From a checkpoint of a small transformer trained on Wikipedia.
Size: width 192, 6 heads of 32, vocabulary 799.
Training: 137M tokens, 8387 steps.
MLP neurons of a small language model. Each row is named by its layer, matrix (up: input weights) and neuron, and shows model dimensions 0-191. Each number is 128 + 32 x the weight over its row's rms, rounded and kept within 0 to 255. Numbers have three digits each.
A block is one neuron, or neurons of one layer that tend to fire together. After each block is what it responds to, as a language model described it from the Wikipedia text at the highest values.

L2.up100:062126104111139081125157101082091156101099171181151124122170146118121133096078150130117148131160107107130174105194097137158061124115109034131069140158045112118129122095145151119120156120110137152159117103150090124144088185161100131102124169190102097152153155093101126114171139104104176088103125120083121124119143094126185141138220151159115152136137134115133150117121166159093083106156051096119172157137166136129094157142069135103105220141138199124121120114114151100072134118123156089124114108093077139134094089161156104071101184087130163130177132161084182140111112160165076135
L2.up178:162127131103126147130192113096125126122106168117145167145157134116129101145140153179126135104120132087119150083137097156172094176065100044100057122165178103149176146098135171076085127138111126136116135178080120118137141149146070218166154147110099128184125118100121086135146158125134196125059164135161081087165109118090117144147144197132122136132151180101062136120150135138073087107131082115073140136140108073144127130160116166101192169133184168164094122131087161146067115103172165109172101122084128167161165097142125109146075151118119119174160144147102150153160204153171147143
L2.up273:147078173146136096156221105107153114126116210180093120127127128099115118094154152151094121099133121094120191119154071129143160149087103103157069096191130155144124109123150113079120130114117097142104123183093143142172117200123112191142194138150074118152114091138097156152124143130140178144076147084128102095129084121037205165130144142169159086141183159081073122115112113168115124125141120108081160112137117073187168136144088176149158213100180137116083128162122160150103128121134156113129056063114121111129170119101132109083137133095100125124168160126103121160134165134144133100
L2.up275:105112160195116098106178147112124134165123155147143160129147127167101170104181127133128108118104117104148182074134090156166168144054129100142077127221104144136163129127135132065126112101104086135162135090123124180110106133171105185183132131199084111186137137132161146140105142077172160137121109113122107068143140141082153193170122113158144130171182167081090122095124119129126100108174097110089171092160126120136175131145034189104112167130127144177101120129169174166077151154165168089151093099085078130085112143078112170130146129101143133143160164160078158196115117148105123106
L2.up481:144078138149116150095186125108130140124180159172131170153134113110113122116171155176092135118102135112115180105147071141135140122072121094177082087153154146137148149087160142071096154096155099159125148183091085187175104223148080199138136151166093115154116129129166131142118127111139184158094111095106119093146126110082188108173146123131113096151145160108053112141146099140092117135130076101114166121146148124165166102171094157132149173085153204201095147133115158111094166122163132098128100067086089121107159121147061143081103177143096181143155150145080154126169203130124142112
L2.up601:154115147144115082141163110091126179117105178151094161131173124081135118103152159145152142115128113119110163086138068140146119167083093079163088108212133158151136095122151125037083143124088120137125161109107137179168116172145113186169155168195069103149099124114177138142136151105148222135096115124133075100131136095056146188145135115185122106131152153085089121147093077144146098117170092124131155099163121087139163172147038159134150170124160152140121140130145149083103112111139176093110048076096083141079140103130126129093098103116150117131169140167125150150177196139144142126
L2.up609:109104189111105104145207127112178161132112195109141116111137103051106140074163131108112148103139136064126182118171112146208111135108122123162069109182138123138143117109130159113119132141140135140098154184097157147125158143145147185130181203154104083153090134119131106169152112103156187119119091082199087096102148109058128132126147121179128107122170168114072099125083093114070116071173066121109159140165116086184147183203086109107116126143123160121102156140143141157134176157152136104100095103110101134108134111156135157128122077091133159143133150217109144125152176141115150071
L2.up680:126120159135168114132214132107125136106118206176112120179122136120122142104146128138101111127154147072146204119151102152175134138057122123167079064152132141147188113093174131087127172134157148129110140162122081173159148202099107170160128172162095141150123116145137129171107118114138182130131118079114147067133128120069177158137144139179182107149178166077076131123085140148080112090150065091061170123166113077166137152176085176100136186137151108142118130152140159138108113111115155098102041109116078102111169114104134134086121150095150163176172150169099148148168147108146140095
Fires on partial bytes of non-ASCII symbols: prime marks in coordinates (0°29′34″), curly apostrophes, em dashes, and non-breaking spaces in infobox lines.

L2.up44:125114132107112138111156145096152121117092155119165127088124161100092140151151165160128121094181137100119171127166109153112083134086127061132112129179173158167198149097128178113113151156181135154121112207125133121150123117107120141181155152121119172145084109155131114127106127107180136108065140067121083148169110143101125139122188116164157112137143213165068160146094082149065062126163140080078176089149155135193081148149113132144108169162169171129119148124081171067162116136141107135127080090072150157104172100159114127192145127113144090067188109115104145145159202109093091095
L2.up152:062111098101090140110169127092185173125138180128178146145122161120083182138111176203157189104125117121122107074148117149145140114073119061143107135154166140076193152108164140097123142070095102135148142183084112126157115144153102185151148108162091122143086131082160093140164107167168135126095111093150057118178124136050141138197154131174099122159171194137109129127131112150058143100162124150121149175162137134157140109169103161104146153138145147147103185097121155123076119172146131102097056115090097183145193091067100129113122134099135147119184133158129175122155142144156109123
L2.up156:103119106126128142102165131089138093167101178113150142165121150155092172134132136174147128144102139095081161122159156111199137160060140100161092140159113139136205161097146117087139152114123175130125094165071081147161050183136067217175149137149139148191163097086106153098170104091135160164056122129113094078171123143109151152140172155212154115126157177094094122090105138131094115079145122171137112125168137111120163178189124115135168185117128102190107145140112094117076119146179119095122079131141114155125129126094111140132128132086090123126165129166111193152144195141080138107
L2.up193:112157142094108155090166169123116127147071093099115098156171193136072153114117129188102074123142149088101155090144125086162115098090127077172113136137157148168203186124141160131187167076059139148169120146096165107111071159146109158176141169129102124188152115156142111107179070135188146099131100081130073102123142120085175103104161125159118148167152174087128165112104121158091123115135083134096153106208114182141109143140140146104101161116131122149102135135138151188123167076161119110166097068087100130155161126085167141160117146112132132088196121153081195122079121108123078105
L2.up216:097133105092150125124150134062151089128136102083130160140096185117092150169118153179112167135132151129140138091137150120148107189094120098165123118150097160147168124104150152064177219111138147121105111208119128092133095130132134114145154103215113130106126126124156154143140104132121175117090098117095063098218099167085162152187131080162103164188151235140086123121167117108091158123131108110101167128129158118148183127186044147132168103163098164141147162106132173056093139188143126131111098107100095148134159098100127090163153135114160137115132117138113160146184137090128137084
L2.up269:159178122132102123131117108093150139119064135096098105131115129102085191156116136124126116139158087097107152122167122149242137112089152120209106139156114183112211124104160163094118166102099096146110144182088166146119135144129126149123142152201109150143084135129094144123113152177150198127070094078156077105118136168113130102152182153163143129126139146113099119180029087119099103131191142096114157128120130118109152147236102166155163134138111088115111132139110147122096125141154143126057103107154118126121186072132152149118109127124156161135165161193172179183139169160135121124
L2.up392:178127113123164136137178103101131168141094128133140189162113134054105169124122184176111138102111126110130142095203127125141124130038144099179095144106123161185210143100152174097133150079125151138105104181131157100171162138157113167159153159149119124165136121158109158141136112119154155120120126140143059101136143142081117099174167131175158166148134176162091099132113083127076135132084110125124148107128205098164147135191065137139150106143097114163088142081112158068088164135111169120121086054107074114071190094090156131103107115086131121139148162148138140135200211139115149122
L2.up708:152123093122113144132172127090133167113137143140100166131116110112096159141155137158157143102106077138134169082142114169165160147079173062137100157164131157130246115105110191118111150103109118125142133162073133104151132142148103139168187163175074122133107162170145079155111115119180194113105153139122058115126126134097168136128154110134119115124174170137160147171092048078103121090138128157136152148162147120164125134170089138156173130116121078138097151131138148123103163160187167104131084077107062146127160115113134095124078113118140116132214142209119189135155186081090080062
Mostly the word "to" after verbs, nouns and adjectives (motivated her to, returned to, according to), plus garbled quote, apostrophe or dash bytes inside text.

L5.up141:138124148054110124094168145123141096055176153124071110135096115128188101139136153154071124105112133134136171113121158107120076145037108126123106089184079107162157153114114132108117141064120139147119151171162112183198143165144076211123146099125156088178155134084141102125186126128069142100092119081078133160113105104041119157133126123177164139115172190101155070142084107157091086123159054123138167116126156100151106133159081161093117135120172133115128132157110088131141141160105161120143126154104079116120117072113149111114153153131081164142153146155147140138156212105170105092
The first token of a table cell or list line (a leading dash, or the P of Pos or Y of Year after a pipe), plus the seconds digits in coordinates such as 0°29′34″W.

L5.up486:102108160142124087129155130057133145125101154135133118134095126101122097130130172140115136124138100116093164078147085153102165117084118105151031155122138131155141174092152162084115175105133141172098077147116127112096133150228076172180123190183042066141139104117093105172144120116120215147125101094123073117167126148086125132158139095161122146166191171084080125129134078091118105041144134130089168147160170098151170155185086144100150154106126151118117139155138145119098098136158140112121094084122120132093139142137075107099134140146111142107175163186101182175138156066132154115
Fires mainly on the prime (′) after the minutes number in latitude/longitude coordinates, e.g. 12°36′31″E; weakly on scattered word-initial letter fragments.

L2.up39:193046170139120110158127093098156157121084137139143113089118104104096137115149161129112186089157075144138150067142073143159109161106123082164078109182160156163166139124134171048111168087074102128078148159106136150112144148127099156154149176201061109138154116143140121129119141076176228152104114125165072085128088099048138158144111102145133119163140166122113142126110077156142142101120107120123139115150150094195151145152052129139168109104138118136116114131094146107117105172198141105120097071122091122091135103110105200157100149139113101122154158195108127142168173103142140106
L2.up304:124111084122108123082165120112157148142123144107130141127106163162109137115132143187100163129153111098167114110149106177117148139110113110164075151188112124112166189079158140087133177117113133159113155163107146140133133120154090166160127174175064139181160146125133152199146125091189184131065094063120109114161144124103141196124156118118149201138153231084089151121172095123125127085138054110115081143194133106152151140128063141118141118102147139206132089140097150171078159123173139111150121102137071133148130096107063126128169114099097191147164147197096169162124109103124111097
L2.up561:135108131134126124104138125070170132088090180093107120125170118102133131145198127153090152150176088155146169121149070120190125140091146093120075145192122179199142135127131162053146157133097069105094130161067132119100104176144121197156169191182102087239108122108098088123163128101116207141109111117129118132151147162056124175154156112150105161125165165066088103178140084117102103115141130100103115129161139058136143168170089149131107134163159116130112150142090120140117129137148157151092090126123120110111115118107118161154140116112122146136144148217094130175141182123153151081
L2.up575:123132124127156132128171083075170126106111109115157169106105083116090107128170174143056147109154136085096133126173122166157160157065125098155104118092144108164157108128112167101148164065078159162136166208072102090122150148192059136145170132149129043144136153122107079140163116119149138120078150129170087077099119121093158116096169104155109152139145164107082109120185141148066104076166063152125120120164195123191131196114102146127155156110122156116089156127124131145094110152144134085151083088144088133162173075107097140103154156116150123100155111194110193127126163075152141108
L2.up621:165106139168127130138189141115143204134146151155126170098129122119121121087143152149123140144139147149056184140141109151156155141110114102177092130173179141165194120066130157052093150124096099128098162150106142120110113142097103175148192176172092112141101085168133131141136159145158160104088141123119116067168130101037171145141138125143090157167149149074056154083094130163086089112173076121130116102182121054197164146136078172130177172101164121126083125121138168144136137089133153095095057078107142121143154101145133112103145132078116111130179156142081155143142193104142119115
L2.up635:167146087060141067116143129115131171141151144129125148211122088081102149120125127172140159141146091094113098141158131107133081183069117092155063115215118108151156165102161133076123154119129155151135136166139197092173135178118126145114110158155130129169141103109122069155109159148144154149134113079071110077147139142100087096119175111164130131101159166083106128085121133112069109117151058114122148119167153124221146108181130123116133138072163077145145150107135087136094150147147132122106059103091117130106175066068139102161140150076113145115165183163104162202150163163120098141
L2.up734:111079146121155102135163169075114157100147125130166166103169125124150102094127143147098180070159106085086159088186110141147164181081115087127074102139114119107172132106144200098123176099113154176109098129107073135131103161192102138141163230177087107150122146123092066145177099102159171116085143101084102089140121100078161102127201151131130183163189196038143152148155114099104124079111075111110165134174190101140163157174086174126129105101097148130124116151101127136110136173192157101126106088103116123136090143101098145096124140109094156120135133149121109136123133107126114110
L2.up761:139081102132128125092159158084149147107096068159117184134109135095118149112116156225106099155107123045127133150144146076109106135103081120151092134096145123100150184109132172135102177112111122110112157128114132110110096195146129185127191140121119137209149081165053108118125105157122174123155121048118113104160114112139116145154187171149151120182157194065067124098200123120060096110111068129092115137157177133170178092154114142094124148154143123143161146130127148141097135091168124101116063082121121136133137124094094161170128177088119106091131163190095151109083161124123157133
Byte pieces of non-ASCII punctuation right after a word or number, such as ″ in coordinates (53°50′12″N), — and ’; also career-table slashes and Le in League/Lega.

L5.up450:139118095149192180136108149132149086100196110168133116153088104137148143108140126173065197089131159105114106058164133113099133099107111077134115133141127119159190145137109161093119138123172151148101097121132127074091132166134105158151152123142093090143101126189119093132117122110152138087105124099067106117104126085130091100179165144120179196113115135095073154132072121120149102078142081173123141169138148151181117158138073095104090207110112099165135122098143094093144134194082124108115130120186071127139246119130173120113127151128081102103150098130136218115138134077099106173
Mainly byte pieces of curly quotes, apostrophes, em dashes and primes (won’t, Cardot’s, tunes—most); weaker on mid-word fragments like c-ent-ury, beg-in-ning, general-ly.

L5.up445:107150134143108153038197156110123108112148156114161123202129106089141118191131210158138149120120123050142167099110121196109113126123135120153062173166143105171153145106102149129139152149070158100114121129155103145144159129103091187117151143132119080217147141118175092118125132126137165156085098132112129077139125097008093178167124132148154119124161193091119106134101102096030134115140123168122174135179098106132128114138072107079137144131144142109146141150132117086128140145159142140121111122100050100086108064142141103133130138151119164131121140158121220139118161158125147135
Second piece of a word split after its first letter or two, mostly table headers and list labels, such as P-art(y), Ch-art, He-ight, p-ubl(ication).

L2.up19:164079139148151115103160144054160135095114160132092136194167059107142101131149151145085120118156153115130156124163115177159127179098126109150122111119116136186148149122149178061144159125076119125150161167113140095125168113140111160127144144179121091188091106146135071121117123116147174138111096105156105060112107139085165133147108079154103186146153154110066084145102088126041079086146071135084206105181120078127139153174114134111092152108081108122141168132107097078125123167179168112128092045106125081125133093097151165098101111107165149141119161175102118160156199131123156083
L2.up48:100142165091162123189218140093095150154104140147129097138117120068092175154126173173086121158143105072094131082167137133170129142123132078138117103157126122159125133083144145077091151107085121147107116104124141167130093212115087133109179163145105136166113078138088096156124092172144179157153088098163137107141105088139135122127183178165104108130179148081109159112118154163090112117169069107087153133171130107175160130152106122070186205127135150115102110150162135173107106096099114123120061100136096107129123109077108150125128109088162152056146143210062163167174166096100127127
L2.up54:123140112086129112085130165096120168177171105073133131183135114092133110113112232220102134152169099112176154087124135106139124134095093120131117113145100083163121137087093192116154226131085116108156137172099142146099086192102094126111102151136114129127137084093141137156164183150131181186124068096105112121139125090130150138092163132147123119115170207111118106165158069139096103109175150121187076144204108112165134151154101103090068129098140106135178108125114135154124092147164112117115067141094170092140133084124157161182131166123123101111131175202113141106166128140109146129
L2.up59:118129172116141086120195156128132118124171158121119157174104128140163114124153128130137120118107112096126140111122082152167119147094091105162112101171125138132128141122140142070130144124151125093114144154053126183166144182189121161123127154146065116178141116151114124171149141101141185163117108102137136091112134087028172147168162142187150142132133107114047061142139105172117072124176057068084164101152132102137159173200093194110130200122202120184130135180116153104135125129149166140128090101139110111109144123140127173105122129101077194145190138170105142169148203122130161107
L2.up297:068146133167103099085166173073134137130116177121117105169131131070162098158132160132082100146140131097135094122127087136147143115125101079195106162129097186178158116111156134129128162091148108127140131112106130174195087168107113214151119177139058113186127144144119122155179146105147137139118065127149133096136159121060177178173133147137104109098173174099119089127116093171095087166097050104111154106187126137087167148158076159119131151125174134155186144149136131131093140130112170102107022094101090095104133083110162147112139089135125161108103135192078184148117145142129143101
L2.up456:148119174128153130128167119089128192081140166121110130147114107149104129101156149125166126118162092084100201096177104146173135148099138131150100137152177114176132183119131166105118173119089083162121128155119104166102114107171118193131200168170080063148087118149112133150122115118150221127078165103135088052106131091081124130140152132156133152136167134049092130147132092132122174057171132147068165111155130057125123167180143133108114165115150099128150135167090176140147102150148157119157073078155107114088116106096119103111124130102138112140157170190066173158163187125085125081
L2.up543:104061188124141058120197113121134123130095154161137140163107072116140127099136118143116091119160099039083131114177140131177125149106116098158068122136083151162147145119151111117139148120095130136153144103136128137167112169134147174145147173159118116136118126123068086136161105076121156124133133108115114098088141099099198116163178121238170132115111139098112124133089151156099120090144048114110225103203136103114130124146055134105129197122127139151154157126130144084095096129129172113040084074094088119116140133124149147083144163113164184155105171175101174160109144125149137095
L2.up691:139129113140110148090163138106170153173121062075173172137115153142166170123123146127092114093122073115078110074102121122179094150131120124154082149153142140096131179104134155111117142100121078141100084132137102141125111179124138160110197131120082169176147106122163127138157098164127154129136077127156104090172118093117136128126204174101135106140152170178034145115139140119085117104214093120065143136180154071187142100181022134096155173119160088128093121113116193178107107098159134119163042110156102127152139106118112122112131131149086128100150128113120194113106187097138140107
Byte fragments of non-ASCII symbols such as the seconds mark in coordinates (51°57′46″N) and bullets after list dashes; also split word pieces (includ, up, m).

L3.up75:157147159144111132130125149099115131083079124098170127160124155122089182101113141132124174178098116128173105108125089143150126142084145130128127143142081182159151122134097134042098099108092147120129106143125148094102135161130077122160156174185115185156139122176138099129113097140160156099100016158111136136131178204112173101179139105186111105135136112161119139148139137118054025143189124098098175060126144112151156139128128245154096144109141091145110125150155144127128102126138142057096078086122125137096136123169126160100107124083121144118111071099144180162102135100157118069
L3.up97:119109112144130109121180165079147123111118207144113126099135170163112196161185152138145154126092136135139116071161140145122144161074163126189030174109076149153165178083143206107143197176068124170128070155143109096122115128132133125193156126160100126113128111144129094125078117142173163141116116080129065132167122173137119123205160085135115132137166242070116135125094099142065130116099127100123146183153104117147129120155116151137103130161107122173137104118121114107130183158140107094097139082128122179138097133112124103146105138089102124174156152168132138089212136147135116125
L3.up150:057132095146137161113190130120079164144160157138135119167078138121108118159159179159106138103145201130122107149100135105127097165143109086147151109170141143167196098125128127080138118118115123172124148139123135105111082202135097149187129090121103207145120114122148104124155138117106114141132090138052119146203120152157173088165167124143067137162081135114130086153111167180134089146118118129081212091111149121191175144177096173125102152191107129145058124123134104153162093135093179086073063117088073125171162132104088106132186108130102135058118092135139144086109129104118106137
L3.up217:119135112082154143070154143063129134118068174147109142102165180124187129150166155157118153096176119074164110099146148157154111144067090099193093154091081163158162134046169102122160113127081182108156091167112160120154091157187081113160153116203108135150154165098102074163139130086090120115087130097154072117152109161113154154184154121201122164136100150160145107153113116135135090075098121125125139177165144146142118172117098167148102148115094073160133139126115169072110146181124157109076091104107134092118114107153161104105152128064123196150151089137155194096126142151155131121
L3.up281:156134179105091165154151131104160208071149150126126133116158155147126199173136117126112128167170050115138147062170087141141095134131172098183121120137147173098116150115130110080113137091110115142153155161053138110123074113174132200176137189180097057133122140141102143134082075104126116156114129066174034061120129068103139194173155129145152170159152131126079109139134100125098118089145141127076154127128130104114104130136143139135175121101112107135096114085075157128141133139171116078110121057144097141121066145123153173144127100090133155136137124163106148167166170136089182151
L3.up378:119132150147125129149159118091150161128117142112113156083112157092095130173183171181131151090127121091126100094134139156139109191079148109181075145139104145146190142120127161086139236139105184177112118162113154042140090191139097145169176133146110108120120135146097124131129117138137127149113149119156074110143099178094115138176171072183125128142143174113110178126114123110057153069132128135144140148118167084173117189149086185120118133149042107231101142089164142138145172167134157130097109091104112157093126117133122060093103093092116103147145112172160110076156148123124126087
L3.up560:111138137163133134121148158102164147108128156115086149117118168100155203158161161165167162108107143116160061081123151169136131189070141091185077151143096127142175181101134206110158212141148215164136093160132147093168072113183104120169196127150128132117100134146131114113103104140166112105083124099137050141148134173119112091178174078200115093119136169094127154119110136115057142106115118142104145153125146145106130168149095161141081133137088106209137119094170136105111160151152133143096128072117087178108171087119153075149089130137102097150170134139129145105163163131121076117
L3.up715:120151085173109162127173116106180183130166108090113142119195116150110177171087153110152165075170111130143123084160115204136143092129149135117109147153116159142125180114135159127140168079149132201145120137133149116137109100173096145211155159189116119098074115161104096113116133073098154176115097147149119108132127192119145089119133105133084138123121176165104074147087070148133112090094119132053144140134107172113117167151064139111117099112131108215089181136123159146149159154156116155110099083146037116183167131146134135122194133124102126142134118142127128095084201073117107066
Commas ending a clause or phrase (acclaim, politician,), pipes between table cells, and stray blank tokens before foreign or quoted names.

L3.up106:116089160114137116122139131085086126098096147163100136154115111069106065182142145149106134124177079084093167094138087153085104155107093093111081156187111116146192102068107160093104186127147103132056147114156150148144133191154066172167094146137044095183160120067135138110153134112109185130137118133138080091154121126081136143128141126115158141152144160097090176135129141174104119045098084165127184135135144077172127170147133190089137193118113171144167151130087115140141166137116216120137085168119082157119118174079084131107110111135103117149166108144104103138154137113149169115
L3.up183:094066187152141133113132168094112114111158143137137134130097103117127158159139158134147113094167085096087218102126088139097126117088116149141077153168104113170153165073128153102070116122066086146143151164146104093117146189154094142146129163138064124186129132119147086106138069126151178151086100140147096121165101101096160118148150138123136119163171187073057128119117104111057099066157097125129205103152120055131161140143085174101160177116156166106078154154077138141144123135134159087178056135154066138105112132124141145117121124114109182131157084156083126188169167113148161117
L3.up206:106099172114160112156131122078064147112115160155097139201120120077110089172173177128127123116164078111096207115128088158111103146098098099108066155184135113157168098076133145098114129107146125144087168120152104166116172150119080167125091167134050101197151156090153135111173113120099156139137114107140065101127134130082170146110154125136131131158149176083075173156143148127101129076097068149113157150135144077182127181138089161076125173082157169118147147154069121132093152150134198094143073161109059147157121180103109168121112114126080178146157103151087123128129162112160130115
L3.up225:088143129134118114156179122098175172120110117125132143156134158115122078155133165155107116102149061056155183095144102173119126158065120109124073097161116113140171125114122170102083123084132091124094129135129144151143153143144104205134117159163070106217126109120110095164173107117125169133116139124112129071120139098106152131171169144146184135162208167095123154115147118074043111101129084116121205137132180096167129162107073163085141166119116113086159126180110126195135125137131184102114034105128088117136119185099130104114132143103130168129137164170093118183159166103154123072
L3.up231:134137135171192133074137145040153149165089126139093169126118106111076135195149197172151114140110116084104164113129136157121130141078154131096099150223105105187201161089178135103161159069118123107123138178111120148096131140118096146119146112169076129136122113125134158154166108137138170131113140107165084071183089165108135149134168122157158163131177149086038103097132080125073086096126119110125144163188104111137153181148128150087144153094116170180151168163106148104100150159144151158136083135075087106141159108068131108123117181095138121079152139175102185133111165135126160122
L3.up252:119082131123123102074202120079096156138068114119139174170145093119138168157117198167164126159131128121112173073136130197115110144148125099116064160132085139164198162132181194108104064103112137096102118167122102074103088167176091126163131176178072132153088130120132079102114130102143172142098092077104111101186145084094175147163164127136110204146164145093060117137112073080054104100183124137117153100177157141158177117193134140075115156150102111119153123133111091153131112149121115106109086117136103095153129136137145102120124152105087110155117161167131139140162153087116121162
L3.up453:097090138099172132125124160097096156139151137160079146169152155091100090169124152158090105099158085087103230109151116159094122187107099102124090147133154071149178109079136163078099103104161107148082124110129119134154170149155111167179133193139041100226167108127118133121168142130103188163144117110113120061132108129132148175154169127149125173148155182118079162099147134106086098067095096137143169129143109087139128169175091178118144197090107148159173146158081164126121130090147159085154104165107100122139116172116106147138085132090099164130173153129110097162158135087114159120
L3.up557:114092162128132121158134144103089137120099147188106155166137110071093090172152165151129123127150085082081178126153124166091106160103102118122062157190114113159186102098134175047095144129129128166100156115146138129136147207146101172148093180116030100200154140088157135101178080136144184144138120121134110081151123138103186139102153140123121158174189144100071155122138144119092126039105091120129176124133160099189146144138089200066128153082124167127136173124090119154134135141129211122143057153120084143122125149122107139097118133130098133146166141134089104138144136114173142123
Second pieces of common words split after a first fragment (s-uch, Apr-il, unt-il, ag-ain) and byte pieces inside map coordinates (12°36′31″E).

L3.up22:124115164148111093130177152099137157105198122101097141150118088132155156118109167137117112068137093083144108127215087137171094159049121175149078158165126107135119119080144145150180198066133087087117149159153116154135157152134114107108068099181084086124158140130121065148142131132157180188153127104083108102152112108055123145115158143113138115170120146131139090138122062136114079151096108120072131115116094081112179164222092155115110105166178135101102137116101177127111091136103143135186084105134117094108090126140158183109161112139120138107117135158173125158148219144185144109
L3.up69:115113138095182146123157094077109149160120163144124146172136108141108090133131211176065121093134102103068136103194093162162127179112093150146071154153131125177175116071136149120124165117119115129123167145153160166147125187121113155117075152162125117164098117119124114166191132147134186165113132117089093124121123123085159158114144147156110148102123171128074094106143073158059078083110097142155185099130130092151115157181061104061087139104148122095133161177067167113133138153138140121114077140097121092136129077101132132071166179068111160095147116178114184130150204131174147104
L3.up110:163098157105142054122154153124081142156069121129151161165128093163126151107096186178122126157148104095070154134150125134186124095078103168113110135139160139201141155127132142112129148086087128113092133161141100119135131177214063157115137169169136142117154095150149084111143137111127184171109046162134120070125094080083176150094097114173147107131183133131117117053054086095105104132173093132183155088199135123201138132128081140067116111161133130097131113168118139116126104136148095143135106126139076071130142066124154190120162157067114151125124074104156131126131159149116145141
L3.up265:160108129121112059061158170063085070126120132078161148148092087132130173101114183175088117156167116115067183088107094143141096146087111142105057174135149162158113164134150144124125113101112090070114131194149076132092116172184072181143135183144113138121123103115184096099179130074124194164093072110113109085078105119085147126118149113140113122166141160111086071121164067099105104158150091154121150102192135116142169128175076123077144123112129101122148153170099127137115092170157132108170053121104094091146108109095157140122138139141130119149136117133135134196139167120117168101
L3.up401:111110171133138110126121134112110133144059172125147115109153101098120132157170128122126121155135073088102128103106097176090102106092118115150077155216129137154219162095147119136109124131175121157095131124146154192123115157122083156115128165162091113186118157084145098134163162100128152105155076137140137076161098103076163143144077127137155159191205143067080125133124116143104059094121084162132204160180098093121125144150100200122137167110130145119085128155117126131069146183113167108125074120092080148141104080084045126121099157152108170152106119166084175156101146178112096139
L3.up472:081076155061212137121131160097120157122104151101111156115178121113172121109139154147083087116137095108086171103119150151192153139072108081176074086192142102121163114106131132125140148066108169186154157132093165138166114146229112113096154159170100092153155172151098119147149131098131151122092116080163070089128130083076136144162160167132176204121099147084091159163109105124101095083162104130122160059161161132165142149140079134117181168116118102107129102132080136124127124144192145104131077110095055133145157134114099147124133164083122140107180137119161150129132168115170106151
L3.up484:113087069082110088137136111090129141139108151135171128150107097121132140152152169161132099153137103052068134126208122094130142128079095097144082113144124146179144149117108185086131158092105121091140133204081178134188126164184066158129135174164135086124135120137114094137117104121102203140138090105114099080164111077081133163142132134174136167134175137134096105170141172168117077072149116180112159093139136147180130183151093170138085151084149115114120097146085118090087111147151146087155053133109121088128163110107123175155104129114140163086163138198150171181121136097085192107
L3.up652:082074135106176108144149117086133130135099132159145114128109144110107079141102195166104096112176128057101097099142156114141105132108103110194117094155161108158132135085121170094146110155127060162194139166084202095184127152167099118159146147102120083148147183129137109108102135142128140141116102085113095101109151138067166185163180136108113162187107173139103145166093109172085069143143059150114179101135104095182164109193114158072069143083127160126127118152085141106125163087068145122155087104103113101136163135128086162074150166126103164085150153179102176121120185131115142138
Mostly the double-prime seconds mark in map coordinates before N or E; also first or middle pieces of split words, e.g. ex(cerpts), over(lap), ag(riculture).

L3.up167:125090150093143123160137186082107127063115155138148146111109118123128127157170119156102091145214078065111120116179112181095075115126101111140059188156121137176165118112144178125102175140122134162110120107157090095107153167119079175187162189155071093251189143083112141104141139094142159158138093117121095084130122131105135152140124116139125164146169156108127152136124127163133103138113080117105215136175181074142120146147063177035149173132162168134116132102146135122098144174161163110131112086124140101112121132113085166121123159115125155137160144110090133160169160133110111106
L3.up192:102084139110133103144168117130105139170093126146112145133117171111090136185157159157082136095165095117066168149153128133166092103027095114110102112175126107149154149147141159119134155160116118172116148147105149107105131173115053222138113172143053085205133135117134100161181057110114173147066130112127092085137141182128144164142183105155147204139190170087096125136105111154062091088160080129082163179138165091159156145153067142118165145094155152164152163155102096165095136128155127109140093170125111128120125123089121118131117122105086136143170122158083127150109132081136128077
L3.up208:158128130084148136186178140079107146107114145107122131101146165117113140137159135120104147137180125130152135093123144178121089157108117091183069148232094160169132162128162152068101151143133141158090157131138121103150120178095140194173169166156120140179144139118143126116156086124165178134114074169126080077167090170063135136159113095164094145185147185185105118184157093098118124065105102098083136161129135072127120150135030189089121153096155154174105150143080133134108152127139145126122071108123100151085089121110166167064086089128082108154141108129099133122113114159173166125
L3.up211:147070096116105083122150166092095198141124155140147118126124131180140156127189140135109129102145137117165154099181104152109103124114080130168080116115153125152137141112115210135148178131114142131084147140086163098113122134120106136168176181172101116192141139137123098103154131111173149189099056119150051055136093121103154185199160101158114122136193190105071168150129145134070144103098083129106166133138127120173168134144087153119118148108149151141116147110065135122119127183158144106108105093120110115136103104130096118170135105105173101095177118238151130186145137147075186178
L3.up326:130094145094154148170173122074107162120109146135116110157141142068129175163174167123069123151183085119116147107167134169133087161129090099144102136217099109137134126096140157085117153131090148145102107122140117078132087207157049135135193169158121137178183174117131094153168132111097211138131097125125080061162102152102136152109125092168077122162153179120088128149143141147093124038170087123099177174135173090131130163129089181100135175073123110171135138141128132141128150191133186141106066157114148136151104141162137148106087121113113126164139085110118137156125132190161151156
L3.up438:119106198153107107117133169084155198111106114120159110145099133077095134166117186157119115125139096135103153101173107191120091187076101132159060137168106105158131132093142160116133213102129137128128127146079100109122162158146088179153137181223088142172147132138080127137176166084148184132143099108158052105125118127080127107148186135136150135182194147114115149122096143132095124099110085093116209145140147098173149171185056156088142142135147124168122165142099153137114116142142148128127094073136108122145128121120076191159139114132108172142139173171141162138116184110115114063
L3.up513:134113134155138134134136175097150155138118137091123113108142139109139147169172155133096109127196115121119131090116119154104158158122087161168033117207104095173125097098113130073082155127095167188068144131111171097132145156123057236161165170153087140189157155109105149131168122055188169128141099145141115091170098163115144157112160107134151124174153115140126106113128113145126124065140052137119129175118103106175140174174019150127125132094138100105142144162104148164114152195124132131120048112134086110150102127104111143133118161082108145110116117164139179155068136127136151105
L3.up562:121105164082153144162137158107116155127158125130138142120108135069164086137207155143082120114163086104092187103130098146122115160091095143198071116160139134150171102074093136073079156129073107170111148114122133088122118128136105152134133214174032067180145153128114139131160110092141144156136109120148060081142135117079122129128168116153135184159152134053117130163112103147106110058113075161141156116156167106159140153130086184104149129087142138142091132152090138122115113194186170076110084064150086098142134154120074144154119117087135132101166164186126122179124113119095114093
Fires on two unrelated groups: the first byte of the ″ seconds mark in coordinates (53°51′02″N), and word-piece J, ar or art inside names (Jarrett, Bartimaeus, CJ).